MLP neurons of a small language model. Each row is named by its layer, matrix (up: input weights) and neuron, and shows model dimensions 112-303. Each number is 500 + 40 x the weight over its row's rms, rounded and kept within 0 to 999. Numbers have three digits each.
Before each neuron's rows, "fires in" lists the words (lower case) most often at its 100 highest values on Wikipedia text that the model never trained on.

fires in: "to", "for", "with", "without", "above", "against"
L2.up342:440421489561487451497522414489455525482475467470459491460520473551441485468504556486550498485555438509504519466509481559479545461500462603501467456508518484518526498449518522523520532516521552534495463465492540487536472551568470484566548515557467514526489496509469560518418514500556444526462497529570579516453566483517462500492524462482415454496471552559572539522499527488523493582544508444520506442636465516531554517476494505510432514495538512506523490525470461476528553476514585579498493473403449495553544447467532505540572483500512538475466536482495486491465484487466490480

fires in: "in", "of", "warped", "for"
L4.up1196:533489432540455447473536519573475591465491509508500486491532501585457527530551461432494486471492440474522482490533469509556522479509547450453517514571515457440527497489495493514567557483545540491486510508406538501492524505416493506571520478522510575534417493528528433499457463474435538534472453490557532487513488583519521444467522462502508494511472495496539501518483463498487561445538521465397560453475481487506544518498543458549504551510522511407518500497535583517547518493531511583515459500495439472497470503431487517535529453514561466478569550504538557493443471568514437445

fires in: "with", "of", "on", "in", "across", "under"
L2.up730:433469418450473520504499464543522585502464431557482472491572553449421512504521492552496482503535538489420556525552543494521469496498436456521488459526506566501491529466520540546502544422528480529509469502493452556468475592470473486577483457484461539581485475532538484452487511508527516510402534519476448482531559492488501508527500500605529494560483468586492508578470584511554486494539482481530491435551579427553448556487475445506504487543499488559510537500501478425519517392485516531470444552461474508508533490481486459481488447466508480485484555484492484513535469498487482457

fires in: "large", "of", "in", "the", "around", "greater"
L2.up820:516540468528532437547554492457622455542482504553467499491516537498407512515441481475548458482470515511477513559471434513530460485531513471584520484478564504457471513548522516469499504418485526496490526526503515509478416539461464538504530467447483512519496467504558492526494467477376508564440451507509553474528545509567484472484481551457455535550457508560488460506507495466482511533517516464479500530513514520545506469467532471589431494516586496439521494483493541480548574452600502572530474521429418463401468463484427570497481502488524562493544511452519526477575488526492455513

fires in: "to", "for"
L2.up113:511460450475517538549509490428496522415491482525503483497486521493406540486387504521553484472515523540467496505528500519494501499514407546583440500443491461459523465469519511465553478507507510478465448537436502499488437537451455521547547469510532459525510528448435487522409471526490495521446536485565522559509487499497462494548552489457457428558494565534531564469519538456485455546556477520525475498583452498554468572529531509510389522501548501537497468512522504484505527421487484517531496485443538529464572534510491431492510454520553508491502588480443593439436501488507519467

fires in: "a"
L8.up174:550470414506495500493558484502568477515497469442526478503441535461533510506561479470538513466535426450459488448499462522546524543575503462452539453511558445530520504577494477509482565526496459489533447510432480600549504558469448509519529526480560488451497417423526436579481499476445519545539536471511502560504466526488412534602514515500495503556413544488533513528453459499486481469450489442454500543505441513469482451476503514508404449424465535452477466524521503488570515513487573526527478439482411551509593506424467487528479509502519475509517535484485521493468527540482462470

fires in: "the", "on", "of", "al", "six", "three"
L8.up91:486520467488585521554594492460497475511440498516446582453531522609382465490512464462522459489544460489501463526525438447520424535537520469465502501534505501500472499484505468493492491537563490437523516494486503516444501455506499410474517471455447531485451520505449505464559551487425464503432426493537592488518486510440457483530502460462528517521508524539493512565470543460536614480552476483506461497450534517554533567526501402519503516539586475438462448482606514493561525494462485532500469484502388485528505465497410489584545466478447441486567503500565488478534512480496531496

fires in: "a", "an", "the", "of", "appointed"
L8.up202:443487491523461458527516431418582486490515487514521559600493641448454461503547419508522524512517476490524465460524484502456491582526527459521543496517550466466480524551501453530481525452479495382459545455418477571461508491465473523485561491497534461461485536474540478527523501502460515541483490462486550462523493497445425515545433531407496488542482464573487440463538483491569473591516528432513485524547457495479522503526503441504488473415557467425492528523611563479559585503527473470480460505487452512509528491487483488527526503449518423515585498543583514523522509499558508459

fires in: "place", "to", "be", "hodlnaut", "as", "end"
L4.up291:499455458515480484408501467532514473456545467418480518516507577478513477502454459495495498446428515473507458450496551473423516560460503535499540428555491457533464474518510448484559541558549496502453482492487542578527522515503512495521595362540478458541508467513530499432511469458498486445523504467537438503511513477496496486526504521609438453513526546567495527541441437476512507497500521449489530593452475518495504414540535483548508433489537452465556577527473526506492463547484524496533534404487474533564533560483443530523479509520493493527548514469548474467546508527570544457

fires in: "one", "each", "that", "other", "another", "west"
L5.up496:542465475491522472444502499516504525483437508468515468486493498535514436564528491469608488543512467578528501554529582504487453503541501500488446524555523480508520512491540505517521502494470554504477533565438501510505507498487487479487488489497453507532480484474453493435510534472413466432555496486589563464550534498535574453554494464490511437527498514460473524520390543488518603516456390443463417449517479481456527497471500472495494452468493512546567488567426478442514520475488546542526555534486446505507493515453470532520519579446512469479574527524497557446537462526553449475

fires in: "has", "have", "they", "also", "had", "that"
L11.up514:594499526489513526516504483483511536458458501547476468484536494540541559452499537510523443511514499532475506508578520483401483517475488485483481580487468470438527462526513486504508609509590494464512467531482542576468507517520498468564468473424531476544464527482508512423489519467504408514485493492493520521569520507506552517560475448488525480500519526456521540477475501540565556463474474478487513476519484406467461481405454513467471470463517559502529484542514496448515491450543524548496481523417539547480520492475493483429496529449436530435508483419461480542569475598543475502

fires in: "to", "described", "as", "such", "stated", "note"
L2.up433:516535461550514523440501400493600519497511498517474468471502554415480446500557516550536506527544531576533527492547505547489490494498539446553417482519547468467472447519492486535478473449489488504420468501513508531511499525507522459468488450463492503469414531467543418489512490575470526532500484461509559479519529598562556510447517545424448485492509512489422466490485450478484586478510439528456460577508503471522554492483515460494512514537495511452520485431514446449434547430480500550541546481384474573536595510508446431487526461400556466479517572510476489529532479503504464503

fires in: "during", "for"
L4.up903:483451474519486511487543492504543545497465479507446527502558645503440480545532527487544459453485497496457532468484436545547414542497485478497451519533583525484479527509461451512505530458551473545487476477503468543425530486446490479534592507523552470495529556485499516440576465549454519489440533441524535482542554487493477482533429539502528521481430609543465515545431530445510569482462482530533582489544523541505472496514491404554593547539494457502565505454508481457530519449475491550535561531493400515527554543474532502513536478473511483438528484484536507496513467446456517426

fires in: "in", "for", "of", "made", "studied", "with"
L11.up80:486420481533467540530542437476585606482491469496442483534518471477507507542600486510507497474571493478474495477552442560551562566498508494481577508514542514448496550532452470566466494460480558541407514475496461538440515642501476492503506472532480494510424520517442554474508456514553444499491520488552455454537567546449510481454444517430406438470545503561479524494472539467493514498495485407493582478501508495493473553518491467501511517543453468510476489509466532417569484430406507521495531482464458516547516504467490472562465484515521494436531526528522499486536515451500519442

fires in: "first", "one", "only", "each", "another"
L4.up1279:516511528515472398491610512540528532539496465470477526499420505525529444495554506525496532501456437509453519520527477512506578551546491460493501503534514450499557534481512494454460534468485447514547623498377548483500507494514512486517479496475465588471489503439491494543529523456492503490533492478535509540550542447521503459477538421445501448493451474404488431554494460538453600502449460396486455435550489545539502411541490456523481548488527502477489523531513520479535453534491521533519580488469401519483481492481546460497476570497530440434497497497587543503525581638526494513

fires in: "and", "had", "which", "when", "but", "has"
L5.up674:486521485539570442473500498501503506461552441455455571400476447432543494502602573496541479506521535517499491464522540531434506491526533484415525542474555474521478473459554510516452502482494442447475565517485555497501541449504511415509502423553533562517533544482605494434436530429499489489447493530544503498552534538476561511521542422525486505521506490466568535543482461479509540397496518504450498416511454446565490460489450411550564452577502558449509528498494462412507480509541455495481499451464528549502501514482505526420572447482543493455520570455507411514526531516439485513

fires in: "for", "career", "in", "with", "to", "of"
L4.up737:499464507519453439463559483486473591406461532457508472463492521551491469475482551537492465425486511535525557500493493505533572527569451556441507512569568415525482529491532539476545531454510539475519493459453524526502551501440525456570561403499462559527508482500539461489452502531471490591472522405473506505535497499481475451511472478453461470429495521489502562556514526555539441521552452490518550404558581463454487434527456512462507526462541455467550488522517502489462562509527553544562532434501537484547525457444536461487504474521539495455536550526566582449503502517486513412

fires in: "free", "over", "along", "home", "up", "off"
L4.up1261:411519500582501411476510503464499491500421530518505550555528541403524519446522494519537516494548464486504482583565493514488471494493526447542576504490525510505447524535514465394506453514459513523495508555560588512405470508447464496554565501468500521522515541471515558502475446504468582542418511457473474602556568548456551475509501508507483492536450481469534484539493482526463478517513504500570421532541534452558577462515552526499500478554524499550486506487512503512506526491468519489529419498476419448524511445458498487493511525491513462495513466454504536513408489555534493522

fires in: "were", "to", "are", "was", "as", "among"
L2.up425:465450435517560480464530514544540532496493443538439561446502514466480512542516568551482544487537542539505491565474474563453479435555561573500543420518524431511542501471552461499479479488511485488415550551525471461534515507474481387529486461530462490482518485534480495419630483533439513475497554437520497412458586555522527500472496543486443430515451521571467519532451476469526583488501447519517519552419470522516472538515542460459543497510518479558514558494461501416494526491539504459487505475432380486457559466566447434499489484491525504481526499480499499458500480471532506467

fires in: "group", "original", "family", "latter", "series", "division"
L2.up1096:496499494542533550493556522576473554518493529474478483535485466527537493421472508491474549513455500508415517441555543486442457468462549448570482520551466499479530537496502457538534445458597509470499539490508574599482490486511507523566491457479472506497467499537567463464506499437457583426502457546494498418611501467500539455499482494470470491461478536503482564618396558457560525440521461437478523478485500502507495530495523471495505473559486472403464426541444555485522473482495528583536529478499527535443476490477511553491426506542512473488531469545499461485505549589522420500

fires in: "of", "his", "her", "an", "strong", "a"
L5.up716:471498456532535453547517490476636522503526489539465461503522547465491468526550458472549524480577519555502475443536555553489491524473485557587521546493500528487442480533529470514459458555526489536484539499485475543409495490388416477557485505456457456530473500484469475460480579507460525565521458527606490530522515492560480487536444463504480470489475549512550532460501530507557537538433508464548418499460491555480538484523577438554488479501547433493468480508466468508512485501538485541522581505474437487484541564450503475503515462452598438507480547442533520535416549511505503453

fires in: "to", "could", "can", "i", "should", "we"
L4.up52:524491493571570487472527501470553530372545410491516473479509490470475478459494538452525474484440506504469532470497562544445537508487489541463466523492491469495475510467481516494478562498481509519517509509462578620433516512529512554523487470513502492525439458504478487505421587499497499452490497436492472507512520452529448521545533476471442468470508530555507515536571519475515526494439483511468435450569511524549538501503540475493495384519490552482425497536501520514582577491506522472472439489415466502553479453467564457488510496458491532462524537570562509506501513487479523505

fires in: "has", "had", "have"
L11.up267:501556505513546554575542450487538532393490452549481543551450545470523574493538540449490483438541549454510539564466541550495496489440508470495527519511513535501570497475592500469537460474480485430513500447454478545471513562479454467471424483496568492545587535540515498466501494547516519536411482450556574560475558513506438511495501497544447513458459511503554492543477521491528495462546500515488481569546482470561477535538435417446490451413444469472430514489447492474549455500494471453385536500534527522430552470472434519443543470489559537483490531503567560507488570484521491456

fires in: "one", "i"
L4.up321:440468388555489476457560493576489483478484514464513484446494535547480402493498520499510529519533475532427516506525515509423509442479478541500506557502522514465502500463448538478503504431536503518426532519387588511450526516418436522495524483477442560469501461478538509505485525498434479475505546464498556511527533458567488497506469512477439436444434488519481479557521544466515522475472400539492528481512454477532603520503506502553458419534554536481522472538490503499495517513476472532520478465459494470516549460485464427613536540459541515494573526530490522524483573544482488505

fires in: "of", "as", "being", "be", "himself", "initially"
L5.up859:428500426510543492512509429403549541468474515506484465473483506500492575446558484502487534477509453571491511423524593546534508476427520513585547555480498520489576476550512455517489417532521405511464528490428494536503508490472465465616504508515432468492457472521503472497451515502455459450506440510528501557600516507533561473513542524453570494560475482466475449482537438494536562508434479458510433480527355498522562477477536457501534498549565452535534503523518488485505514457528553525504577465461475493464537490460490485476506442497547506491501559491482462498462490521563457480

fires in: "united", "on", "many", "in"
L4.up1262:470569452496551494447557525495488552481541486556488490482568564523425522412580463481491531394470564540470470506500479481524383527499490520522538485548472517432503492430492537520498465412561507474451480480517468467427535500476511479658514514487486539509463469535462430535562469485477483534482442481484543507524454514488530501555540504485473467520462538569494500561514470444550514503454503451498556463525462489509533524447494468510539418484522444456489488500542517515469576447450484584501481410504487482445459484509484540548445441498530502503556534497557462451497442495522501568

fires in: "a", "ajax"
L5.up59:495479506454499473508551530483554459449427555427482421507478580468447554538547543463462496476554468515462505461511488485517498589521534461514494452494556511537448551484492521382531531464546418477436542550483502565522531524459496539495538539484501398467436520483523483499541546559472561535488520461526459521514452441549453477553466490522485461493436503494472484544491484432453483552466457430530501545495509527493495518490530480579461459478485513461509467452587522467587458531524501553594531504496491535518514546411440488551431549504538523500504513483513493512508574518514500440

fires in: "as", "after", "with", "while", "under"
L5.up130:468507503498531478457504495436577591502463572466487405507475548522469465485581517530522517459485492459434484516601444547419525485519513491485533482529540436426485495559563535499496489454485564497426487462476507546444576544545475413526553546386485525500528490491472554450550546499438462529491493480480481495551501461508468456593472529485456403506490494516510547533514547410509506499399488460532445492526533498534510497493589487512488461480522492558567436526498513515471549489457555561529439489421413464519556502442503455506443510450559483484503478536460574533499492492491514474

fires in: "as", "along", "alongside", "up", "together", "with"
L2.up670:434524475497563424510453447548508518432449450495501413455481579495420553563496485497518546408494489497508483517536454559521534501547454464495447454412461457471557529466474500435503512549550498477492456536517602542540543549519511478504570568461420514511514534495434467543498560460514512512540515535536549533539539547549527488515556485479528452526475552486529506526528498440461492480483473492560507550513494527544503484518517483547521561545547491536546516520573438493561463459409521594569459420482400527509566506435504455485527495467463489486471516484462502497445456485481533531

fires in: "to", "who", "and", "they", "that"
L9.up622:524553497521597531505578486471539630478517484602464519545499509523454508411491532485483548518502507558471538503524546527422498547481497501489462583517530445463526485454493526540433501499520541461512459544472500612501501514589507547573543463490576511543461520466501454442473516429509455481480472496501456460542486512477436506544500430521473498507493522499538460504501600553542569506377446530493463424584484505484476511502463427557492391509533546409523545539418498490542547425531561467531514438459485489448452424490490452467501457511437487489528530495531468524515497509527481593

fires in: "is", "was", "of", "be", "been", "are"
L4.up114:402455474548538443512515491478563487521467515537475494456490486480540469515484492490492468518476455558427472509473474440501506542464494449550511582454533472457616547500463488540488498470450480473473532486467445627429452417474474518631531437426513553482497512467560564492473551468448518536487515516425453498571562497518492511531469537451498475535482511523525485510527539468543504508484449522457496543521465501523478546428524470544543531598522501524558518543507467498626531485499524573470487501529419513451536471445439466454543471552571518460510543507544483479402532528539520526

fires in: "at", "under", "by"
L2.up901:443457495514450455499486502489518474490425536460473507504493610476451468495490437515540573485529422557432487491511443450458469548493500493444466523512523467496442520427473489485497519471523531493453487549508461471460493564488468488536536493470455488471464546452509497469529531566470470506457546474481478466549487512431464462543481521459463519478522596509516479480398567516540534487551359456504526414446513490471551495507517495602507470484569490530450478456588479459489556506490542538495475458467411478525521535431462471540494605487570469472541515525569559537475500487519502488

fires in: "who", "which", "there", "they"
L2.up939:511528520493553498445549537529564512564512446530476477500486460494479457507507537484486498541542450532465490521514501486428445485568502578496447474523486447482494508421477524480500516548530481470441500575504454536492493554586486525546513456462479530539479530493601503469432529458501518484505537525456452439549498476533455460460538493482518430435427507566440560580472536515558545445521396449536445481510467471558499495434457486554461529512492509434483475533472487511502451486540473588538484501448522498450490513539419472518511517481467459520577561559589489587488530542539440521

fires in: "darko", "with", "to", "by", "jpn"
L2.up158:491490524506512541435504502494497604452499525501464529514493546554452445464454534552482489505568510424525518528518470535486492409504431536521465458470504443481536512479498434536497527510537431515459527481512526483515478505491588457527539443552471568494474503490463426512487528548576509548533552469507555414524567509429427473473531511520567453489441523548480529529446548475497534499548505459513513463548504479574507502545464506423532503526488443488523501563457544525552541497475546567537550522476462486491515512498476485522453477572477413458503565508535540502490491517553468484

fires in: "only", "those", "first", "2", "1"
L5.up323:504465388549559566522481476642473503546497520593472456452458467473540467442505524488506600522481508474522453493486490498540443475579446515458507486535443429501500494470453476523526478552523511476536526492418514519492533454528522470472472526524512495469467508496505512545492516501524574521496515495532491478522488451506530499487538445521584521527486617472481473534513402464549538500479474469393534480460467556479518435521501475470486547462510536479506507529539567443427463505503568497521557420495442533516462575516537449514449510491608478455501456463508464558448543462503488472

fires in: "in", "of", "at", "up", "off", "not"
L5.up1178:465491507511515518484562483482484554493515538524517460494515532507482500502541451517517440524501518509442459540481484469415491500483535481496503519480472423419558550503499543497473539475476478488447508502431438575468543482509445500596524519433467509502508507462510535515441411563485492540468533455442519547501508440497508489484557539463474512559459508501495515486523567461502483567559471491433449577571519451487491547572597464475512469541486518618489470474481476483534591469554579486543467489482403478562496516454466459473519480493508479490524510451478514444445462470543494479

fires in: "are", "have", "often", "sometimes", "also"
L2.up193:504493483520540520467500520533553495469550431466475547470533493505531552447536542524501473506464513464544491495483542483541511429519487488472558532476482544525530528539553539517433460552455427398536470526486478509467518457578483400523489455485542549568553463532504566493491543522523528543565523491479478492533591567516483515492476486479484463497433510502530475530505502504499530494476472517522468513464504504512484470459517440501501407467476506553525554509433475473560545446568476492529501488479499511479611543503514490448537461511540464501581509477525468427442565543485503512

fires in: "of", "from", "in", "studied", "those", "at"
L2.up769:494508511472495460512524515532478525508483470480474454533447533520431481490582530582533458479464463521485507525546489579477507568490544502512541536396509519442471542460479400510521501512560478422470492517535576544496461441491533497496527471490500524492474564486537471428461591488494499509458473420531540514533550541559476492548467459421464513541429534526466530518467451493498493468567442533465522573572392531467504546598470441527500476495533471504534521451535486459517484371460559490495524456543456520539464508469486493455403495514549512506534486507501505414497490546526505549

fires in: "from", "on", "between", "with", "to", "of"
L2.up427:472477460456525460493577478421469543498496509517506495448511531523442509371488500490562453499495475464461561455526470528497458507495459498504513479465513432490515544512500446530478558496517478522488485460484483567513522566529491515546608435514506484490452488536518469570499497561571532572480510516511508505500533492483518480472554525512499494519483557606471490522443592440492486505473469549500558529590536477554463557471474511471554509571482500498487520549499463516485478436375596555499448475408408457551505502468487492543499445493518485396486479485477444503441451536532471478

fires in: "at", "as", "on", "called", "an", "the"
L5.up115:521506564449486431464533517454509463482515468481496490573413536450552434470547468530532484466496472518556556547546453517437518583504605569454537526518573470490489517541528433487501504491513452475502559538496485509480469433516512515464535460509489502454540556472561508475460503502410509434541518450455482441490484459571476525529366487474540537509515494474513604487502506469490534459469468438527408505561410550508528508497526466553470517517524491434489517491494457515506515509562506512477520505455487459489573472444493546500518474476471488478533583470432452592520520519483399498

fires in: "in", "of", "for", "to", "on"
L5.up40:428495451498488471442516530465526502524481537470522425490550520548435570535486564491558462437492520563520527454479477561490438467492501604443525503491539462521527501536538554517496541540569490450493486523453449546464535576476404493510551485467509548509418508539445516453617493455454523521461488479519466554489523517528490495564406537444436443616468521509557583519481594474488489536465440479543514541539560498517526550538601461582497444463538583486537511468526538448584565439399521552512501502473480492418486473477514392497547444485531520500510496502530481510536444488432531453

fires in: "of", "for", "in"
L4.up203:377545444517535480566576355505529525525529437470459550510499502454494475507513533454498473513546518469544513441516418579559420496479518521498539537525603543445437518509466493545490495495530468471468513518522459566463526562461478497505423509511584439517475536497492556553523494466502485518486451482521513481492551533507495509529473449410511487463464535567519455537485467429532519514490497476498465476564500552560523484503491395555552476546556474504492556531504511433419536478504499498484563406481467564481487476471513465454521417492502490502512467408556468483511493464551487471

fires in: "by", "from", "of", "in"
L2.up500:460472438495535494455546463436494466474503518434494523489537533514477496503560490511515522461485481597514550504486531513460503479528517538467526546505453455477462531489510506532500497541544531543508509504490437584447527547479383502462586494503474513462486442446501547502508519535432533557464491500554463524488559501549501484538516456560518497560478535560554504461477530529578507598477521491493445565498537458522544521516529483491442493564525482524472497468536550463518481508527499495465451509483379443504455506459460477545507519534485488415495496422589481564483451523482478446

fires in: "from", "in", "out", "into", "up", "relatively"
L4.up1120:474441484466509495532532485472530504418434495438474587499500523436434538499541480528470550461454495516476489505494532524505504511450457457444481497471512556495550522495561506532552444515469518450473540474479465587498514473480470491481516482460415450482468493553458519532538500590458587529554470479529499520590522506528521491479525377508487471569470479448531452489494473534512507548490445434524518507470486428514545485551532502534491449474593459499542527503469579508530548509560476551500547500480474525457511519446490546487481548561490513459557570507553524428479481509535478414

fires in: "the", "in"
L8.up707:415528488572508472486565525496528456527479476547468461430558557473408518509511513548550471514493501485524581532593489505513515516534473560493534505480497553496476461431480507452493572484503524529420515491463422467495489508521501541514531427453500504509469526472509455508539544469507486482457502436520517483534543484489546518491560519542370490467473485531489482553467533540564531539551406462466510445464493557483465530485486482562427483591523513477460504549532503461532508475545510497504454481475416526510540498449470471565556497483551469536548509479536481486443503548520507538

fires in: "but", "and", "while", "yet", "even"
L4.up414:458514514561486467457471493537502537469523528396500609465482592433478484505517493507523416494506464546531512524530525550543435560493516533507500530492541494488473517538520492536505425483473512452507538557463505478518471546520491491521505461502528498516506527536505512474455453517500434474392522504525420477521598561448445509531530468506548486498482476497475630511506498448525521501473467552498512520575470531479540509555535501504488455468568590482528459509568477485468483495481453505488486539521485515536494513468542444477504509489485490518515544495476412470459477488551543504

fires in: "to", "than", "time", "from"
L2.up207:469475479577601492470516503441503544433481543484488501491527482490471500454511505524539505457455511512558573445485486577510487599543583477447517471538500381441514512507563487509475591550521528526453470424530581534483528481600435476518542429522457502470461567525490479515566497521482538446481489421508534487587505516421526461470503441452520469499473515473512507479405561528545553507433445480487519483482581467518506494522490504459533480529476559503488497578471547488526519464431532548557500435462515532523452503504508513452485520482493435419557563489454536456445476508496474464

fires in: "this", "one", "each", "that", "1", "same"
L8.up962:497500475532503473536539519495544474509461461508487520494399489512499491457499519487521492453512428484480544532529510532434456537492549467526484480513512477488518473500551519502520534467479454466511496546481553502526514446496515513542518541426491504533502510426486399491477493464449484501508530468491562446508466530530471449526488425453529456528415526520516517536528453454580566578483504505510457488497390512510568494462535448467459520406506502462495468577598512507589560484534454450541510430501480471429499483519480548516528522480504512487538574475527552524517516672507424521

fires in: "they", "may", "would", "to", "also"
L11.up385:538460459498517493508486496456491578483477471499552486462488524467497579465486507548532584530432514524528465611532558513446502483478504470501470508491532549435548521461527536489538405516485502449478444508487513494427480537583549522542482555490513452551509487537435458474540550421445457495490551536453452483488508555487490509487562440479468558528511512488449506494533494505545500509475557533415539524563460582465468535468410489535466441513500491525509509519474465499477502418506547512556552487507512512528454493493409473519463482489469404483519450549479525512458430488543514523

fires in: "an", "his", "her"
L5.up1211:490481433504499442483494554475508485512465454498489501424533534489474556542516525517492526495558423497520489462547466457450487529434534529619524521441507498472450520452578512459503488514516497515454590490468529482470453506441442429519554501467519534563469492453517524447494500456468451452543480444490607551475548497517537515526456490498461465479482470529513501523491551426508575520576488480437449479467505508504537512462590471546486521501592521490460501501502501524514533500481462541495562533443459474502493542480493462527572499489495427525519541439596463517495515482457474491

fires in: "a", "an", "was", "e", "is"
L4.up852:475466456566453478493529463440550497483518422467489493493490584486504506552543517520516491516495489484498545503517543498495523483491517451524481473511563487518586480524558467465540530533474392514485626503462490615498500490447517531501567503428449491500479454481513475457514581523435483478532477456553491481580511445538469511538504525480550477567473527531493501509528527414488522494509496520479441511474416472473472467531560478566453484504531523481515510514519444498564469501564501542573476550459420502472601471464432504501548516492511475500571541495473580499478538628478508497

fires in: "under", "director", "by", "secretary"
L4.up405:490500504464541448535566415507490469527478468501480470485460603519422475521535429483528550525586474493462482492564475505454486557520549530502464519530532479411460489454582465499494434390467459516445523507399446462515516566435518434516493436513499495555460457416531517475514478549487525493471515498480478485536455553443456509475480446571431474573524616532497521487512530417491560496489485548573536475503514507513481515511497475542531501454550500421533519493494493488485471465478539591506459456492410506569542540464510519483483515480509463508464480458519508521481519478519437511

fires in: "as", "back", "later", "by", "up", "from"
L4.up689:478508494511473470533472502534508507479587482486486567410567534510448478494530499510520504517403520513485505492561483563493485550598519538535447543447545476449547548434490518457505481515546443483477522509471491537503478453504461486535609524537424515508451462466470589467480597507451521387538509448499521481592453515508450494536532489437543519555477533559463584536516513436509459479444476520491529506494440457462468516554504501550505518476563495506524521521583507462496493497482438519532493477548465492467449466509447518495511493459507479470558463410521506484505454531498593504

fires in: "warped", "up", "over"
L4.up573:484492511515500467512496401433562482423525572504512515500489517501468512471542492535434452487480512537540504416548506461483463491488439487548555554540442425492513530538501531489480513454502501475443508464511507514423427545529502510534508541443477512472443496525546505521442508484460523562513467481543486520577540481466557486506486492484590451547469451498464471549492500388499488554548522493498461531554417532520643462506555517533506526519551394454530516456530517491533530467544457547543422487497468484478533450514452502525519464443566430510418570470546509505412498454476490469

fires in: "the", "in", "a", "on", "at"
L5.up1076:513495457564535473501583437497525489522488512452461541361483533509469467455507538535469448451478548511521445505456465511469537499522498545486535532528546492488506486470506501506479488503548498513439482515519497448431595512507428451462468480422506381497451473526522552505592500511501530545509482403546544481482523480457508478568444517471376486518433544480488523559443476526470527522537465480454551489419505497474484575493496549559439527522518512544490434529504524463474500483487458514522464491448482520506478524423523379481570583457484432502555508506481527467479451479484490475

fires in: "during", "in", "after", "following", "for", "on"
L4.up1260:428432480516504503450541484571504487417514479504489541454500470521482498518559528433572494466513508519455553452473468456473530536532440553500476478519506428470567510524452477513498495431525455461430547485473522522526575489453480454537542526460503508491514413448499487528545442560497478555487485499518518497484432485511498496531481502494452492543460553517447551515516490524530469516581498448488591449473515461580553537474445492538483488486532570453449467489597550518593547462543486533605449476462436473543508503487453476551477509488460506442600577503448544511515457509487533489

fires in: "on", "for", "in", "off", "between", "at"
L4.up884:435456507558474480553553532465556535548478511451507450470570605519497522515464486500533502441468461543461492467551444470471501490483485572510438485525484490462496571491517497544436500506494529472492519449508480559451440575444466454538560556421483490525443486474518537495458461492458529543478517552531471501552563471543575520531494485484479470557526576551516560501469548465538497576520439451541521480515517502591536546454563471560411494483527466525491485452527495470552569435445520595537486466397457455463608481447523504523499465514415511476513509455518530527505417489524430499

fires in: "at", "by", "of", "in", "among", "the"
L2.up1069:428482414496512449550483509547498464537465489487433493420534543506467431521502462542560439464450456566521440539480427513495475478528543491512481504495508525452513501439502502521583490497525530486509528462524472444503446466462474512560529475518470565518496486505487515548570563431447508493488503464449601525555576500535494478580479518483549482521469506523553521523498512490561546490551478548406502486579540499468498574512450523519482516554571507481494486493556456499525520449510484590445508512496402465424437449512537456518590492526524503500578474493487516425515429536457490500

fires in: "as", "to", "described", "identified", "named", "be"
L2.up51:488547488509476432535603460502584547549528464551478547471495558477528514515540501543571517526554477520521439560558494526439498559547555487541495454486554407491544481499476473459483449444476444456442516480463475521465580531433514491475607416436449445493493488447520425508548504537483611458483561450467482476520539519444547498495549563493400487497429522550517436422446519496496475457477489486512530556424465538522513491503504481531496495531502500498513540545498492460553510448490451524467507514437427576491557503521438477561478470493543489503523542497523559495522512516507515469